From a checkpoint of a small transformer trained on Wikipedia.
Training: a variant of Muon for these matrices, 3519 steps.
MLP neurons of a small language model. Each row is named by its layer, matrix (up: input weights) and neuron, and shows model dimensions 128-255. Each number is 128 + 32 x the weight over its row's rms, rounded and kept within 0 to 255. Numbers have three digits each.
A block is one neuron, or neurons of one layer that tend to fire together. Before each block is what it responds to, as a language model described it from the Wikipedia text at the highest values.

Description: Tokens that close a descriptive noun phrase just before a specific name or place: "in/at/near" after nouns (school in Lahore), title nouns (show Countdown, guitarist Tommy), sentence-final periods.
L5.up378:177098095116095094091098157099105134108113097126139152121183123123156191144086174067126125126101205133069161142093090133103143168135094123123117128113102109116119087095110064194167126058129142130110146126161172142112144115118100164145092133112123089018158164103121136124122124099159095060092100172172122088092136105144134134122133112113192119087098131153103153187204160104084145109134

Description: Punctuation that closes a sentence or clause in Wikipedia prose, mostly periods, plus colons before quotes or lists (explained:, Note:), line breaks after a final sentence, and table pipes.
L5.up332:132171111103138134149130153201099103108162141133111160150151119053119141156200151112109099120118062074161151147111117118115106124126094174117172134082150157130176101108118114189134179156100064140073158116114146094106084111115163188078134119121165172185105174108111169173111138098151102123157144117148181151062106093156134143151113097168085154092155151063155049112124118157106185180127

Description: Common male given names starting a full personal name, after list dashes, table bars, titles or prepositions, such as George, Robert, Edward.
L2.up244:086228126136098037138084180129145093122108158097113119088100120156167138093133128112131167138159131116097128082075161131089130111142162127123138148126156193162160160124136091115179174099092165121150122128122110169114151161149171151158094193118083082091083171164132126242166160161033085063108151127137081199145186157103128124131063105151116134112137130139132087092179132072124085135107
L2.up261:149120138082123130153135107110112149175111175111058123099143119146108177090145169129072108110096146113122165098151184150079172066094114129106160109062147111173122133100130163115127118082157209170198090152139224121074190117160099134141159101119103093106106124137099116138101202075131112114140135140121152110144178125114103091123094114093114118142095144111088125124170123133097078103142
L2.up264:135105073097153145099133129122090123138116133126107140102149120100117107121051132085097183161143159167103147105083141154117116111133102122154066164106117188106099155205116149085162155095129109148184133119157113096140103149112124105134146143140101122146095150086153141126117127162133186134142148124105118094092100083138109122202158144138166137146138083135114158098103149130123090144173
L2.up293:130124143105162137080113150131070163112009120144177105146199153136113134223181139178222114130137131133140164160131164166091123157178076100113058134115155165168151112121167177135127129117080086122153140149119142093090083141079149108099160132152151114128114145163154099149115112128134205103133101108164115089156169117158135117152105034097143096085149157186117144098134128102139119126165
L2.up537:058117086165126114107159154104057143177140186111128186113047116131135104089179147157144142129088142096162135058159174133138145145141094099093119135101146193177099152142078111150137176113121119136166148120117171152164138134145103112024133124085056140126071151105113109197141134113116149054150110157140064177112096147123109137130136157097059163193161183092122119124140164141082061107088
L2.up634:146131065107181108163103151109104146144106096115122139146113170155148076181087119180143183100082112112076196142130072149114123108106163070128125134127155168063145153130137097113178165130125178136180143159073084130131054165135120116062103092123130108052112120122119116154145178131166144095102105152146138144122146141120140140146076152192129159140158132143102123172161187051087108125102
L2.up739:134152143144153119119089133079137108056133139141115190139125111125122165032128085078088147088117120204172156139177141130154094192159071078125177088106093145111123181151129097102113137181126147139122083117102103101150104164164193177053166171104115093149137163140055141140108120152071110089104120106150149171144083120101161056093140135121102130100075081084134041134130121119124137123147
L2.up766:139082170121086084091187138144117188067101186126174152188147111086120127108119085096186144135161105075115121132136163036150164108162089113132147116062121112164143127179088078141097059167085202126127111156120090111113099117170134174061153140153183098113116170156137189125127141125116134097136072133112116090130119083123086120142153143071125132151115128139147057125094150083112167083105

Description: Digits inside full dates, mostly the last year digits (20'1'6, 1'8'46), plus the token right after a date, such as a table pipe, in, or at.
L3.up11:151122141102128126135051109143104187173148144112116109132147117150120137152135092128182145090120097132163156080096163159126119162162098105144130139143123146164132143126127198133104055065096167129178135188110134176136039156075165104142115128134058122035097185164121141133180112106128149103160120153132119124098108127110132115125118117139122101108112153168108188092171124145171111120103
L3.up21:087189106091146137200150135082128145059150143093109160160179091137125093195142164193175100145149097075150124092078135103131076159143181154105134120068072121110104154157126091127136091190101158133107140121145123107125163164143137138128091142150069144065158120087153133111106140176117135134063124086095171145181081183121149152134106119135123225117148129104114068138175082105206091097132
L3.up151:063165110107124177119164104154131125150137123141125095155143158130144128141100103148123080166085103134131149138141117122111167143094168074090146134145135205146120149139135098126109118140170157184143157135127118112099119072092102124145076092157132142147103094144131104114102127144127091090099183092069139179130144076136158141177089144166204135089071125117164149215195159078132130129197
L3.up249:112117051107074168127116134162133159061168132131124087099122085121164137123156182188140094084141116109137148147093137119138139129189111174148120127132100087144124155133107108116174104172126095093176123120164112090148116099145167126135107182128094158130094120103106100055118097079134098177110128144104114111114121150141051118119180155118127152118087141159139192148129107116175123148140
L3.up432:105135133137129121111123154122138156084117104158156027134131134142117135111110137143172121127117100168069127143096149131126077139140098184132113108119131096054133187053115144151110112154125110120098108138099188075160104156195094116154109167136163069089148108046125084096166134191111121149073112150097130141140060135105144117072094062153117143140132146120098167118128104097141167112107
L3.up503:122075123080151170109150099142084142097111155142110104109122139153174126145135110142158134069081148124136215141111090096119170174129124073113152132142123128173128160094140077117140096142124084129137157104107106192063140097078053116136142154185078123182151138067092159114149127175145108126093162097123144098093152181138111148199139097051180173128092153071086157134175102110136103145111
L3.up647:122076164098111123129154103135139189109119160220094040113120151167145077108156098168135127101155132190148181099083090140115073190110111101159114138167102175129121144105133111164114117123122109119117117143158082159135114047118130058138148137137149111103148124144093126178115102164128076132095153196071128097154103117107135106110095129130147152152130143131106134117137095090154120137173
L3.up656:151153115115117152122155091131118158109126204114173136157139120083112092149120118114132153138143072113123167165129076116103173179163122134161133098081131096121123093173137097097143129097160060147150086100140098117161095110070100079133165150105109103144123117166079147139190102133159146138119091072198157118129118128109104097175178136112170128154101146199124136115119112126162147110158

Description: Line-break tokens that end a paragraph, section heading, table row or list line in Wikipedia articles; occasionally a capital " C" opening a word (Cable, Ciné, CCP).
L3.up0:130128102066121126074132115144077079132143140138117141108102076146120100118181121141087101159167157094105121166135105083132157085112163192138096105220091169080131085105097134144109126120126186170098157135097057142147128140164103102150120119162193163099122114190181085088102124212125134141217141157098112109127129115127139107132105104069101163210096104137097157164102154126147141136127
L3.up24:126180142147170171130108075080117176150101132160108081120121115078130123127094133110148168164090093162161123093125100131142074088149151163160140135144095152135099143113173097153126155133064066125126148146123191116149137198081174098077116106130125169038111177114138166091098143160129099143127186167085143182074103090152099116186132151067125159190153121079098116108213185111166109155138
L3.up225:138113150124158098137099117067145129186113127124101128169070112043123103140154150141189129059154083102146179123122128081129089102140107089117138076163160146063140144158133077098162136137154083103151150153134183099138114129161078148181125137147108138129096124190183076131098103159198148098195139122126140114132106104159153102100113074134121111084160115191160186098188120141098103084165
L3.up247:171143161136093118112131163106118194134137084111150132102163124143134150123067113139113143142175119148108146114135139155155066175140113077138194144092078086178109163096107085121107091150186086136083090094078114152164044142145130114122119141161156164091121150164171103144055109155138042104086174142156113101102133065155126133115162189142130119105109131074127134110134174134141158140117
L3.up409:084067124145098064163147095170105158110061122145102160132176098149113127127103166180091142120138128162120113180178108170157165114156116134147129151151141165150142106120114132120151135150111134142133141169167159150178100159174099119105105143121158112114139120082124133112178151116152118091122080159155143114080115090181123138095120122144097133085118156143148208155164142081158082134122
L3.up438:088090125151122139071089139133099102104142104138085150139126163139119148128094146125150118152183073131123116127142163106120153143162196169202099175093093152115144099170081156166172096163097139143111068146142095147165212157137123093102068144097192115137113142152127094143084071190128096112149134138179111205144135094146159163075133122146158136100137115113070159074155177132200124093073
L3.up450:109141180134119152131138156124119098179118144142165157181131085149073163115100132087100071066082121070125126156108061128132147087167095108130157137180146112099133058224180089128161163131142109104186104189131152126106116116127133091080111156111061166067118101141071121101140135122087130091142069107159120109150045073127107135111141125111162119119146117114115179125113144117121150141098
L3.up512:152131198078127080173129145103153178096088189089170108120134134128160110164093188084089106120123091147087103133142081102203134107080053170117125127134182106126128132093086033170131137141157182152150125112129207061125114123176121149137152124089166081119070109126107122123106128143142160153157110095178095126102167071145183126121153124115116077187142119120087132079130170161126068140140

Description: The preposition at (born at, studied at, played at, At the time) and words beginning with At-, such as Atlanta and Atlas; weaker on first names in tables, such as Bill and William.
L2.up64:103088140131157149131090114212089123139139106120111112104210144140164104099071152093134087125106096136116126118166056112136182140116114108098091134127094187177138116160149186153245140064075133151126149179102137066124052186153162119119102149153169096125135112138104109188167095116168122136146105116122206134088115143108181112106149127162118144204116109157103129130094110181167132169150
L2.up69:157106109143155119112153159120106136086088141158123080080116192110157156088081148130149133104129119145122134115115130132154147114165085137138171164137111151173138110146171108114170164137104139103143182162125088135122107130132124120106173210161111144134090110156150127149158133116105176130113178158131140097113049177093074117100145132152133159079102123173091100079135141072098009143137
L2.up275:130123112140148126115137163103103136077137139125190103087175116140097143041135116122161155069139097107173186108125089106180194107179151099164160048117162122137093188067086130168165128129119116064124208139122152109162086148175139173103183131115086119148154152174142130097138111079088145072130114108071143147187167132123130135083127127120116099153138125146074214108141137100109077153123
L2.up287:142114107141120057180073172172086148143075072149113120131104106137121141150054201157127164143167084163129156115109090144177136116129136085117110093122189152111161091091124147095125190143132168082134116068134128121104107174106148123109094182093105123170129137108088134086113107135068179145210118152107100098138133117106118161131120176191156136104114130199153153122190116113109091142135
L2.up352:127131114136119119144111035084136189119150153127150127147120184126115142130102181100145086069177116115091139086104159120095139121168145161158090151081154071166064142145103111114148117117112138087159155172125162093073122127164156197141092176173088097125103122122216155166186109164090095157134125202130104143192110110160134158151113134127160199083112145123072165123132150043137104158145
L2.up457:100145112109153149128162121099112107112046154162166133142136117102143187157153134153139105087117088175122119134144177087124126131131148123136101137133136158139167143095162157094122129135118063074135094169154137108134144133140138130095070127176125063110120163123119150106134139129154079132146142135090151152147082094204158169152129129135083119122125138084149146140136157104169130084135
L2.up496:101067150128152130138180149149097163148082160136110098161193205139127115217169124184132111187077110136102179131163065130108088127140148093149037134174170155155094090128098122142156111111108154162074159130122207188115142169115112085153191146138149087150102180152099120159126161094099179112144117169142110156161206121135153111107086181079147135146136131132171132133079086104089145119153
L2.up716:083088138115155123147108118152122143155125112088166061164147155109200070132124139126098104120095133118169148135110130103144100131137106110128120098135134146118121114105142161133092126147105137138162127104165120146172125127181217146113129158127115152083065095149113174123169132088137127153109161123124200123086182114188180115119140110166116146157116126145107090084135188102105110175096

Description: Hyphens, spaces and opening quotes joining parts of a name or term, mostly in tables and lists, e.g. Marie-Anne, Al-Riyadh, Gil-galad, November 22.
L5.up215:125118184052117132133162124104147128170142065133123050111167177078185121095099175214117101127156213112165112160079093096097099133145121135110132145081140174165170139167124134161152104137159086139163130099098112161087092173068146132132148104163103114120175144188116146132082173108117133151099131104083130113163136078092134124118149092050110134126100133113122109138121124079149113099101

Description: Hyphens, en/em dashes and plus/minus signs in tables and lists: empty-cell dashes (| – |), year or score ranges (2019–20), list bullets after line breaks, signed numbers (+10, −13).
L2.up63:116129150124145085130129103195088164133099148143164204150132121089169180133130179122119102184156139181107176134162085142100045092135150096129113126124142071132153087174116184107151083129181072147197000120138117126138224197168183143182064144073102191085114109136145090107112129112158130138160184120095119120112116145154132179162048142090191106140161149159116029155118033190175127063138
L2.up120:140132099096127145115102121132130156141131111102122146130158121154113130115171144157156170109079192107136135153077174132122140174136096107106113171155152111161092076109131121121117069154127100133108131129083122125077124134166086146166134055178158075116099125157145164157186081145177097185141179099138163116125116095196147099211076044159091088109144131146136129108110134192167090137143
L2.up142:090098188106096116179127182164148176137117080133128101097063124140131117123150135080092097113124140153062151141092124160097141162114178132093137084120127088137188086164137143188159125168181136134115129135119096154159133101175100113064116131130096177077109137138156178097134107079147189108149117098137117074153164059124133194113151107092109129155124132145111078144119087142102147116113
L2.up518:189101100127085094104130116113141151153109094124153120106115123111135178102109112091086057154079150076102179139189113123107148155128119140090075112087157070159144162148164157118178129117172048142103170156122129135095102102139104159083141145122091175115163069098255127157112175167110146103137121118193067092139181145097111092184168110120093142127126161153151094086066121128103177097163
L2.up584:060093161121179143103133105099082118175161149171132172128186098137153117138142119141161133117121128097122123092167124163105051149136120071133127144125141159110091182131050138161140154137141099039170134046146101104159148125182123154107128116074116176110193153104140115080155090133188118153167122147111143105164098109131148131147060089092111147169150081115139121142114091086074145121153
L2.up646:132056128143175108112110086176177197184211160177127112173114145124202096183093135126145067167170129118157136135138148177073134096171107169103162134120087107158102130101113116090142134115160123160122137112097119066161092170140076156173122161138137143048141130116142055101143113123163148097163155107159084167093091156197134126182121070076123149143141110070148031113143083105148121089121
L2.up676:073129128095115094145076101116187170141128184170171154119183128149166108114120119080134095132091140105158216136145131143070169164134138106150097113094126107120127126109095171135166079140174087135115070079178083149108136119107107172097153138144142138104096097152135118113150135127142132145212111147156158121148139140139112134185137148127160164120142156150133127161066121158137090128149
L2.up748:108142151120101099107119146124145183102113108104115127047195213148137166113119098086157095137116189161102083111131138158105115059178078100100079117173142077152167141091118155125158101095104154138132122199145159088098114131143103099129165099191093119181151112151107103105136173224141143122149098120147112122140039125135101103138085124140110113138131107101088078160137123144104138120151

Description: Full stops closing declarative sentences in encyclopedic prose, before a new sentence or paragraph, including after numbers ("height of 125 ft.") and occasional semicolons.
L2.up168:185153145087158150151125121110069100167099106159178213063098160107092094080161164155101103152096072143096121113145099088138081121143121100070158176151138089118213132190112109131091108201035083183099126144139124139110104182173113147118176098073131132103099154113124140118116138125165087149185102139125119152154149088078083173171137133125147162157151168157188132130089080135136134209151
L2.up249:072150086126136059183099116171155140173070167151088134149136138061104174141090169165159130191102084153112070066189191134120146126087082100149035142146133130088142111158085126152082197139121092117090200132125139159122111188117144162118191115158085089095184135102123102103156095072118110113190152125033092113175102139123108141154081156140110200158170097150065113169102138155150105123118
L2.up325:109103141067119124123185145054141153135127089130123124086131136111110107106151160146104105111104181100173121106152148119170077169139161130109094121104135081104163192087088049128118156136085110156148180161191121142102130136135084151096133115194135168160121165182133120148094085142123080089183121181124128090150221150146130104128067148148099193148129135145105166121126140118057081109162
L2.up507:131144139055160056180104151138137142130083180106118149143095065151107130142142127171149092124127137120122182171111153164109175128171138098148144166158133097142175113166102138156132127086127102128060179204110207093100120111160097151076125081156073153146150146128095181099067179111151112131156195180117134134154110114139146179060135135126111083118112143101141166142060122117150129117093
L2.up535:114156151117122041139146114140156132122070164125138174132104127161124084126160151145078157090127080153097160151105107110156146073167153131129115078096161039168144119071085068114147180115126118178159115162152178122128084170164108154132120095066125143109102149123111099130134181127140167083199109135159156119125097126147110181123141108131101076125123108168169102128180084145191127163177
L2.up559:133112123097092156150127132178165109198088176185088104100104114108094073200141100166126144142161084142171107145101089113090117131130084137124079176118143073107152129137111089191095174122141096163187095086120134080085139153096108139156073105168163118088112180121170103168115053059113093163106138123136104133124171127162100145170114165122139127127132130102093151133134096105119204142162
L2.up727:117185144084123118164167130120187145108137130155159111215132149108075139119121137144097151178112135113093124103127138136142132112131149110057132157116166115151080115127099067123130132081167134171091095161058171124134046124157123118121123044162140132130100113109065144119098162148170123093154128146156140073087154133204121152097102126075124111157143120120135161186187117086170081172121
L2.up730:140134110094132128166110082140145171126068154119129135133094122167160087104124108235110137147117147162137148130156100102078134123142127105157092095144120174163141147182080093122140182115116140136106126124097179226147070145149124135182171144075165120089131137092170116105143053083043117107130073114128126172144086139121142122136110151106194171093127083162131089164140155092140129129169

Description: Line-break tokens right after a finished sentence, list item or table row, before a new paragraph, bullet or section heading such as ==Early life==.
L2.up163:118093130121167183137121074129082188104129147067145124119132144092146216109151158131139113122184122123125080112134161151121124071169107165104182202171116164079173085160124121145126118085082196100159129153090189136146231140087194123103147087086136150127136139131109152094077105193125134127092143137105157123124107096154123129155078149133130166098123193098102144109140163127128104146120
L2.up256:143120130086123125109135106188113169081121067163138076125150124141160144118132063105168139150137100152099142186126139129120150117170145169132129128138177140101172148107155137071167123125077151172169030169177125089157129133097148094144146116112141115145153140178134132091109185146119139155124157124148088147142057079079147101123093120184135143100171095172111114143086086086045085138129
L2.up265:119142071121075098170134075144151160180148142137077118118135102113134159156143202123122137165118127150140168114124130097147112140172077194105075153058175115141105132140138135161163140151148124079192120138124107121115186147156095070125102124156134164068042092201150088158089155092102120166161133144145134120109059143096111199167129080136126134109054110153153080140081121125119121140077
L2.up468:099165140042122163200144101126123137075095158146130128133111104101122161133133106142077108155097131129069131115173139142177120115169178091109133158129126136099122132143097111140149159125094109177156090171164155111122119145144110121055152128114186130150120060126131099183084112133177123112180163127182143107129170127133192197136101119108149091131082136121175118139087060046147177200115
L2.up480:090117132060103072083150133111116109148145150089058134159135134160116141157109183153057131099146124173091132158131124171118097121140142098111108100119110122148164121110130122132136114105109212155143172130163185102143143153099197139096099095213111090136123145146113136080122115145128099118191040137179142081127031095157163217146130132150153115111099112116100138145092140123135122155097
L2.up493:120138130064138148131120064124135108160109104147117117124108122177072121148123096149166115152114186055109142106102130103079099175130110132135147139118163138144100079130026118137180153091179114118167138164135104106083100125120085120108145107141141090043119084172140091081100114094130109106162149188184124102141153128134191130089136072098161132138088026203138107130102133116101121162106
L2.up623:169087107103131124127121092100115148185127100168097067147159107143069156138111127104104139135154121126144170169193138138035199106110164207161165177048121158108104129160141114130130121156122166187197092198141093109087134166131023114161151170091148183114110176145146148102078125126097075099078128147113072148104071168104151084134110146108098122161140139149120150168197135102160139154134
L2.up733:098105200088158119134110163156129144126089125103163101115116076144143084120176144175179151132111080138085130184088140085141093118144131113210125227184086176071139106163145122107148137132144065062151103108097176096115121138163158145111131094164073096118127124115084153101113071133183110112139165077115125107127122157206093149071085078119139110165126171146140145085117119136117113151144

Description: Hyphens inside hyphenated compounds, names and codes, such as Akufo-Addo, Scotch-Irish, Middle-earth, GPL-3.0 and digit-digit ranges.
L3.up109:153168129119137104137144122133123143144109114106110088171096085121175094181048083153092120156073108104119133102145134117090114151115148120144131154118105036181115105130179083156084108150174082167098149164156149147140093129102144157132084147084104101130089090186097150102136079111138087114119137122133132139178100081133085158064124075144116122137189095156169132198089141142157176119147
L3.up190:126126128119139079123129121096119149122081103136120120130086155114105120106095116152148107121079124106139161102083127171163124126168070089100094139110177106115158111149131151123112096079093188141126158112132168116158109109223145141124087120054101120131202110171099123085134159108122075099099178109116147166160067113143169130213149094150101131139197187125159081085084101186137153084147
L3.up238:110083149112129078134184080136052194125091102141157128137141176056112118125108136148188097091187119173086120145101102104087138084108078091111101106129163079100100116121118111107188085190183111093190110087119156136133176125120136130203153130104083148132170134188138129195090115186113039195152093123155178136170087115118113088112148097120116120140116086132148102183108133102184148160128
L3.up253:157128183124147147161135142158106126132119168129093127154099155074131168144182112117104113114180136168125140086161112142164133143116084138095135129160122052108105130157087162106162128096155140128137110159076133127154136119162085142120130072100138101105165082118154108095099108160134149087153185073124110120122111215196177110088136114119088120152135113131112111104122124135126091155153
L3.up444:097145142140148047127139077107174111130166138142119142130135102162087095122084124137134116099103123132164164183067152180135174091145136122102190142120134108057153125117148115129099062119171075073111116137130102180100128105205121108184090153121132124082132075154100118178125130127097145148106122135095171141164096118125120170184119058139146081139180120142153066104122166132183093116137
L3.up484:187160110129127087144096146154137149110041128137148200134120148113181144084153101191079095188125122142127115170159169157172148125132142114142122117163186153128130134092092130128161194090127116153140107135093112096066089144212160191147185135124152078109054088139212162080106109114176175086142138142104135145164117121135106090130108146150104119093110111113123118141139116117193148062140
L3.up632:103102097103106106066111170110085149130083189118139203125124080128063144183168137134120107122158096109140165133079146091122108068133106077118097075139189071154156170089140170150063160147166143092183107139112096118133088144144107162142138157132076114107186119168059076142128152146124086190188098042121085146129115153154142171092146156127139141118158082131186103100083108151208118100167
L3.up643:117095144137188132168076159084120136162149087100148133165124211079142103130060152154127170040132147177097143150141137128194188121140118100154127075129141129099123036116041115121151170091158132133097099162125121101121077139161133158167151113088147140135120152120078112133125076140133129154173118118115114199196090184145143122137118108132081127105110119112112088169159107112095070131149

Description: Short word pieces right after a word's first letter or two, often C, P or St, as in Calcu|t|ta, c|ab, P|t, Pf|c.
L5.up606:114134101101130170128092130154194107142143105076102144201136119103153180118140120058143095111127102170134199118101118104058148105148166091149104084122167162164132128140095149143128157101116122186149120099097150102145137220140135122179092126094153147141154162134094153155151087107091127173128098136135169145154162150073092091159137167115200134124140118132111160107123104135160132140140

Description: Periods, mostly decimal points inside numbers or full stops ending factual sentences, as in 726.7, 1.43 sqmi, "all land." in census geography text.
L3.up138:203142108137163166104195065145135086123103161137106140124112143155178159087131109150074231131114217121123162081144123143157063162137125110045134193123106159110100116114105186112130141134222132143131108126103158100157092160127116073096182116082107158133127140156152120064144131117144153143129137169125167108078132135066114112093086196079136137123092132203098121136181120122136162117172
L3.up411:140084152095122143135169171095089139105136157100133099117127057069119114120131117089126112100151120179098110092078162170111075088135092151155138118136137182164117134106138092059126148119132142128105121157180166131097098098132162090081100117155133135048148125096141168105132136146131171108099128159097149222078116113151122136144132158048187183173134128090124142163156197134179048168187
L3.up514:115207163087070168116152075084187125165141134109106160106097123144142119088118118163109147091092197097138168173144184122130131044156187066080147115111133086103094155142122115098177126038138119099206156160165133134118117125175169166085088074105028123123097151103096128128166129126137149113148112147165120117141122099121093141110111164155156235123183164144127121197123105086159080126149
L3.up523:118125169131089124102094123103102162055118090128138114151085110164169131111172134156158123174104150108157140069070143128165084122112129095094155122173167129109109135082145067155129045097116127103078126150101131114123113158162126137146110145110180183116117120126148083162169087078139102136168090192087189110122112124131167163187154093132154093085081142122146106156224132128106143160141
L3.up588:135162103114139133103182158173137129091125182094125158112092151129076098085114061114109101126073115096092137134169104097151118123112189117148139148132133091131114124148099117132148104178126157111127082100155052158111086151184169114084084074065137150149075135188097116132167095135156136117057139136154144109170145089144119160117168206175091133152122160100109207200145144167131115141150
L3.up657:125144114072080130056129095102123072111121160187139153113138152174140114095084159168072135125082112094112146165160091102107127104115123175122139122102157149131183146155166065141147104155104083158127170097190175147137209117113155145110153079066137135159165075134137114064136127128149140130144142180142153112148068101068133143183140122080130103173140091139117146093103141071086166174158
L3.up752:148174170096127156120126137163178091096110192086171128146133076181121130095161186139131102119116157099096147118053096107135124106171169134154097113134143171160106111142130081151173155145117073155107120140143142151140086096125087146168132125140157127192111221121163184136105089162137137115147082145130101163134099128159121155077117098148117147140125095199161113154164151092124125163135
L3.up759:168145118119077097156125120061091150155114158124113119114105177132132109120160165144072149108103126181142149084186120047137137175144099119054173145182156163143135085139107170152064132147142129187104134168183179126126125148083128169164187070068101125108101130102161109088107136027133133153187166107080140122115140120196126119154130116129099123098196102083158095129148141137152072159182